Part of a small language model's weights.
Size: 9 layers, width 256.
MLP neurons of a small language model. Each row is named by its layer, matrix (up: input weights) and neuron, and shows model dimensions 32-159. Each number is 128 + 24 x the weight over its row's rms, rounded and kept within 0 to 255.
Before each neuron's rows, "fires on" lists the tokens most often at its 100 highest values on Wikipedia text that the model never trained on. A number after a token or word is its count.

fires on: "\n" 24, "," 22, " May" 12, "all" 8, "ll" 7, " April" 5
L3.up686 [130 132 127  96 119 122 143 104 117 108 162 140 139 183 136 126 117 127  92 153 206 120 138 131 153 113  98 188 115 165 161 142 131 118 115 119 150 109  97 134 134 143 138  77 103 137  95 142 164 147 153 116 148 124 115  84 155 119 140 167  88 158  98 155 114 129 124 115 119  91 187 138 161 138 137 118 146 166 124 117 114 143 157 124 181 114 110 143 111 110  89 151 126 141 112 136 123 124 132 171 136  90 158 153 153 173 125 152 106  76 122  55 122 104 139 118 114 146 120 156 126 120 151 116  84 105 113 129]

fires on: "ile" 12, "ad" 10, "te" 8, "re" 8, "ur" 8, "ro" 5
L3.up362 [128 143 100 144 142 133  89  82 124 120 107  85 146 117 153 139 157 121 119 117 118 103  78 123 110 159 130 170  71 129 143 177 119 142 161 157 186 122 109 135  99 106 107 124 130 128  81 106 151 175 114 141 124 154 141 157 134  86 136 163  94 118 127 175 141  77 124 100 137 142 195 124 141 134  87 147 119 131 152  77 130 140 136 108 155 168 123 129 116 105 132  98 163 116 123 128 139  87 143 108 130 106 108 121 135 151 125 158 126 129 193 116  90 127 132 110 151 136 111  65  85 104 100 157 164 106 168 102]

fires on: " un" 43, " Un" 31, " Al" 14, "n" 4, "l" 4
L6.up294 [122 135 186 115 125 139 136 135 120 102  86 150 110 142 174 133 140 145 154 140 142 138 116 158 176 151 133 175  98 112 107 100  75 108 163 101 140 153 131 146  49 112 156 126 110 113 113  90 121 137 177 111 115 142  91 165 135 114 154 127 138  79 114 147  87  98 173 144 112  85 145 154 133 108 129 104 137 114 129 125 115  90 111 130 137 116 142 135 137 132  76 129 103 107 158 113 157 138 170 109 140 104 139 113  78 123 101 157 115 131 150  84 110 114 129 177 140 148 163 128 110 125 137  92 118 113 142 129]

fires on: "," 47, ";" 14, ":" 12, "°" 6, " after" 6, "'," 5
L6.up882 [124 150 148 118 186 140  80 118 176 145 141 135 167 161 125 114 135 148  94 132 143 111 132 137 159 119 154 151 113  97 140  96  93 152 169 109 137 112 112 112 125 158 118 144 119 128 143 147 140 128 143 115 102  92 123 117 115  97 129 148 113 103 130 139 173 151 133  84 128 127 134 186 154 102 146 134 157 144 104 168 118 142 128  89 139 134 125  92 115 111  81 152 110 114 140 132 121 124  83 110 155 119 118 114 114 107  96 140 134  94 131 114 163 126 132  97 131  98 104  59 108 134 106 143 120 184 128 112]

fires on: "al" 30, "ed" 17, "ent" 7, "ant" 6, "t" 5, "ar" 4
L3.up975 [108 155 103 129  75 154 132 139 123 167 115 131 126 104 149  93  60 105  94 112 116 152 104 124 125 156 105 134 128 118 157 127  63 115 167 168  78 139 155 132 105 121 114 125 159 124 120 168 139 141 155 167 148  81 135 111 141 159 139 161 100 120  96 109 136 154 152 136 173 119 120 148  92 168 112  83 125 136 148 132 113 105 154 122 158  90 137  83 146 138  62 117 141 123 125 151 116 126 147 121 103 126 117 164 104 162 132 129 117 121 157 118 166  99 142 130 149 173 149 109 134 113  91 153 124 140 112 121]

fires on: " Mar" 29, "man" 13, "ar" 11, "er" 8, "ather" 6
L3.up567 [120 148 170 130 120 163 121 113 107 143 120 103 121 141 125 121 117 151 138 150 197 106  92 148 155  92  91 101 137 124 140 163  97 107 166 123 111 137 132 141 103 121 116 157 124 121 138 107 153 106 138 101  94 103  60 102 160 123 160 184 114 145 120 123 164  83 121 117 135 139 183 128 157 113  86 112 138 147 157 140  94 138  96 133 141 160 124 105 186 151 181 155 150 139 116 118  75 123 113 170 113 123 128 143 107 124 122 127 112 158 141 111 159 127 110 159 121 146 123 127 108 128 106 153 164 150 130 118]

fires on: "," 52, ":" 4, "\n" 4, "th" 4
L6.up358 [107 151 142 135 120 152 104 128 180 135 139 121 120 177 143 128 127 138 122 117 165 137 132 133 187 145  76 133 108 129 114 194  82 134 146 118 157 118 116 147 129 125  86 119 163 162 134 171 169 120 135 137 128 103  94  59 141 165 101 173  98 136  93 122  92 100 136 131 133 104 102 108 117 110 161 117 142 147 166  99 142 127 148  98 145 108 121  77  82 108 124 143 137 128 110 100  94 123 143 152 183 142 126 157  77 156 140 173 151 166 122  92 160 119 132 143 142 141 159 170 123 126 162 109 113 156 141 138]

fires on: "\n" 16, "ed" 9, " ch" 9, "ag" 7, " due" 6, " 4" 5
L6.up594 [149 142 109 157 100 110 129 160 134 137 158  90 157 162 124 120 155 152 138 131 105 134 152 163  99 128 134 148  96 132 128 134 169 127 108 156 121 117 115 137 139 149 100 136  87 111  85 127 215 153  60 160 118 109 138 147 132 127 116 136 164 135 115 103 152 112 131 143  74 176 136 146 109  90 131 136 158 146 112 145 125 129 113  94 146 154 137 119  88 127 107 116  86 131 170 123  95 125 121 136 132 133 128 106 110  77  99  60 103 135 120  79 146 132 109 134 137 125 119 167  89 151 159 100 104 157 110 114]

fires on: "." 41, "om" 8, "am" 5, "g" 4, "ak" 4
L3.up153 [148 143 154 154 131 130 106  78 110 164  87 119 132 103 143 157 104 116 125 114 141 113  89 109  99  91  78  81 103 126 145 117 146 156 119 114 184 161 123 136 139 128 177 154  98  96 123 157 120  94 140 147 152 161 129 112 104 163 135 120 119 107 140 128 183 104 122 112 141 130 118 109 155 120  82 111 118 122 155 115 119 123 171 103 145 133 128 135 168 127 145 145 115 133 149  96 113 110 143 135 135 115 127 131 107 124 101 124 123 123 131  76 142 107 203 162 139 118 114 152 111 132 180 133 117  98 142 117]

fires on: "-" 32, "|" 10, "er" 7, "," 6, " year" 4
L6.up346 [140 164 172 137 129 103 127 101 135 143  96 126 158 115 134 145 152 138 144 129 169 132  98 113 113 115 121 128 120 127 143 162 101 166 143 175 113 113 100  79 120 125 131  86 138 143 128 140 161 102 133  87 144 165 117 144 142 149 182 110 133 123 136 169 148 110 163 103 140 100 149 170  98 124 156 135 159 157 136 108 139 130 130  95 130 120 135 168 123 159 143  83 132 128 170  82 115 121 124 119 133 112  94 133 113 147 126 152 120  70 121 138 111 121 118 143 110 137 156 110  85 157 142 161 116 129 104 113]

fires on: "s" 18, "." 17, "ons" 13, "om" 8, "ts" 7, "em" 6
L3.up858 [118 181  96 161 156 138  77 111 130 179 119 117 130 144  78 145 143 107  81 102 117 131 140 116 156 117 101 121 102 133 127 156 119 135 135 100 118 132 125 137 111 133 118 153 121  99 118 133 153 118 122 150 135 142 127 100 111 163 114 140 137 104  99 137 126  99 157 106 175 132 126 103 155 100  71 137 152 100 159 111  89 106 158 123 135 132 115 114 137 152 103 137 165 167 119 138 141 141 122 146 108 161 131 131 118 143  97 141 129 128 142 126 174 105 157 142 126 155 123 147 115 110 125 126 136 104 129 110]

fires on: "it" 24, "\n" 24, " and" 10, " as" 8, "ed" 8, " of" 6
L3.up672 [113 109 137 116  95 140 107 160 129 137 155  94 121 166 164 162 131 102 115 138  95 102 113  88 117 150 109 111 109 165  96 133 111 122 155 134 137 111 153 135  96 163 126 128 103  95 138 131 138 129 115 123 113 151 158 135 138 131  76  96 201  98 146 101 124 105 137 122 118 166 118 101 141 136 139 155 160 131 154 156 100  99 143 112 118 143 138  87 119 156  95 153 103 122 146 142 122  83 184 142 122  93 106 137 135  78 169  98 127 110 180 117 159 154 125 105 133 131 127 137 130 163 113 138 113 115 123 130]

fires on: "f" 21, " W" 20, "if" 7, "t" 6, "ar" 6, "ou" 6
L3.up597 [139 147 117 125 120 156 134 123 131  95 128 127 125 130 130 157 159 103 148 140 119 120 111 115 145 119 162 120 160 136 144 110  96 138  90 159 161 117 143  81 115 108 107 145 125 109 108 147 126 111 160 141 119 126 116 125 106 140  77 128 109 144 121 131 105 149 146 113 161 137 135 130 132 148 104 133 129 154 137  97 129  97 144 127 146 122 128 160 159 152  83  98 173 118 108 123 150 104 126 130 118 156  92 148 117 115  83  96  85  84 127  80 163 137 167 113 127 147 164 110 146 166 116 188  93 176 122 102]

fires on: "-" 18, "20" 11, "|" 11, " 19" 8, "9" 6, "e" 6
L6.up272 [ 83 146 155 124 140  88 108 128 100 124 154  88 136 102 119 158 142 178 123 147 139 116 134 156 118 122 148 162 145 119 105 145 161 171 178 154 147 135 102 130  99 138 173 152 163 102 153 133 125 137 114 154 110 126 135 144 166 161 107 110 168 129 138 154 153 119 147 133 152 109 118 114  88 111 170 133 127 164 132  99 110 120 125  66 148  99 119 118 126 141 125 123 143 153 155  81 126 127 144 109 155 128 111 100 105 179 152 115 126 105 122 130 103 121 129 128 170 123 116 136 121 177 123 167  97  85  89 119]

fires on: "re" 52, " prov" 24, " se" 8, " Re" 8, "ro" 4
L3.up810 [126 100 106 115 146 131 133 142 109 113  88 135 182 153 149 159 182 102  75 149 109 105 124 117 140 126 130 151 114 134 101 154 132 154 149 129 128 115 134 127 134 102 120 132 121 155 144 129 123 178 129 156  97 160 163 166 124 128 137 169 115  93 154 146 161 165 137  83  81 141  97 103 137 134 129 114 118 124 119  68 103 139 101 129 112 181 133 117 137 122 163 120 138 117 114  91 127  95 134 158 155  99 132 117 113 118 151 141  95 161 178 129 139 117 123 132 202 120 166 102  74 129  96 122 136  99 164 149]

fires on: " " 14, "\n" 11, " L" 11, "y" 9, " of" 8, " by" 8
L6.up584 [134 153 106 115 154 124 133 139 105 140 100 101 153  83 109 133 116 137 166 137 114  70 126 164 146 147 160 139 139 104 152 108  86 124 175 122 105 136 119 106  93 133 142 125 112 100 139 117 117 147 124 148 154 176 109 111 162 130 161 118 125 125 140 160 138 133 120 152 105  85 108 140 144 132 119 111  75 154 136 148 181  75 175 102 159 117  93 159 144 106 118 105  99 119 158 146  81 140 148 124 128 122 157 109 128  95 106 116 127 151  97  89 149 168  97 113 151 131 139 107  92 151 137 125  68 117 111  79]

fires on: "ter" 26, "t" 14, " inter" 7, "p" 7, "le" 6, "\\" 5
L3.up378 [119 139 149 117 125 140 112 111 163 129 147 145 107 104 140 191  94 136 139 164  78 122  94 176 158  85 101 160 152 103 144 117 110 138 114 162  93  85 162 143 111 152 104 113  95 141 156 154 131 113 154 144 111 127  81 144 151 119 142 128 124 102 143 120 154 132 151 172 144 139 116 116 145 125 114 110 161 108 136 127 143 131 170 104 158 120 176 116 116 101  93 149  69 132 136 104 103 121 122 183 100 144 153 138 133 104 115 195  89 138 122 138 139 134 109 155 151 181 188 157 110 129 135 129  99 129 115 117]

fires on: " S" 29, " Sh" 10, " Al" 10, " Bl" 10, " El" 9, "l" 7
L6.up757 [140 120 124  96 165  92 144 120 142 111 119 110  86  81 112 134 125 129 144 135  85 112 115 178 119 134 105 129 133 116 149 116 108 171 131 127 128 109 146  93 108 139 155 105 125 122 136 134 127 142 134 132 179 108  88 129 166  68 147 107 139  77 150 149  90 126 162 154 128 122 147 169 141 105  98 141 149 130 118 129  90  76 157 118 135 121 120 115 139 133  91  78 132 102 150 133 146  79 140 151 131 111 142 140 132 156 156 157 125 148 104 133 115 123  90 186 107 161 125 128 123 132 145  88 118 114 125 107]

fires on: "p" 20, "T" 15, "sp" 13, "t" 6
L3.up867 [123 160 107 128 166 142 130 137 151 101 129 139 126 125  98 165 117 114  99 134 103  96 133 181 114  95 109 145 128 127 166 102  75 129 122 164 105 120 145  95 148 119 109 102 148 139  85 136 128 158 125 148 144 144  81 182 138 121 114 141  86 104 110 184 105 152 136 176 131  66 104 114 126 142  91 132 202 116 120 127 127 110 173 121 140 148 136 128 118 108  86 164 139 113 156 108 121 130 161 176 130  75 135 132 160 152 196 134  97 114 140 151 161  48 130 162 132 151 133  87 134 118 122 147 113 141 108 148]

fires on: "t" 28, "z" 15, "az" 8, "al" 6, "il" 4, "at" 4
L3.up504 [121 168 136 162 128 128 146 116 100 128 117 124 112 101 103 101  79 150 132 131 109 172 116 110 128 111 111 140 140 114  97 118 106 116 173  99 142 105  79 102 130 119 133  93 102 108 161 155 119  79 178 115 111 136  86  91 130 134 141 114  89 118 149 128 116 141 147 144 147 107 128 159 107 119 127 110 151 102 113 167 117  64 114  86 140 123 123 124 139 154  82 118 163 124 131 165 137 144 162 115 127 118 132 139 124 122 134 168 113 155 119 123 146  84 116 119 202 151 129 127 150 108 171 118 129 153 131 123]

fires on: " Mar" 55, "ar" 11, "ant" 6, "ac" 6, " Christ" 5, "ass" 5
L6.up364 [126 132  90 127 100 140 124 122 160 108 105 131 134 136 118 143 139 102 156 127 134 103  79 155 137 163 102 114 163 132  84 119 150 126 119 146 103 117 120 144 102 144  64 122  81 139  99 114 139 159 167 113 134  27 134 106 154 114 150 175 148 138 131 106 156 150 147  92 151 141 146 144 141 135  63 141 134 135 157 188  92 118 104 118 127 151 101 108 138 113 159 133 116 132 125 127 126 138 149 153 117 141 113 126 123 115 147 168 151 148 138 120 117 159 122 138 130 174 131  86  88 125 106 124 118  97 110 130]

fires on: "on" 19, "an" 14, "ed" 8, ":" 8, " and" 8, "J" 6
L3.up1012 [119 124 122 108 162 127 104 164 159 132  83  94  88 159 108 175 128  56 141 136 124 132 167 114 128 153 128 125 131 146 130 103 130 101 139 134 140 118 108 152 126 172 107 142 127 103 143 118 130 118 115 137  89 127 116 142 191 126 138 124 179 121 114 133 108 131 141 108 120 158 126 133 168  97 116  90 115 123 128 166 142 123 129 121 135 104 136 116 124 176 107 156 170 122  87 162  67  73 129 121 110 128 116 116 106 112 144 132 118 146 151 140 172 105 105 117 133 115 143 127 139 176 149 147 110 139 123 130]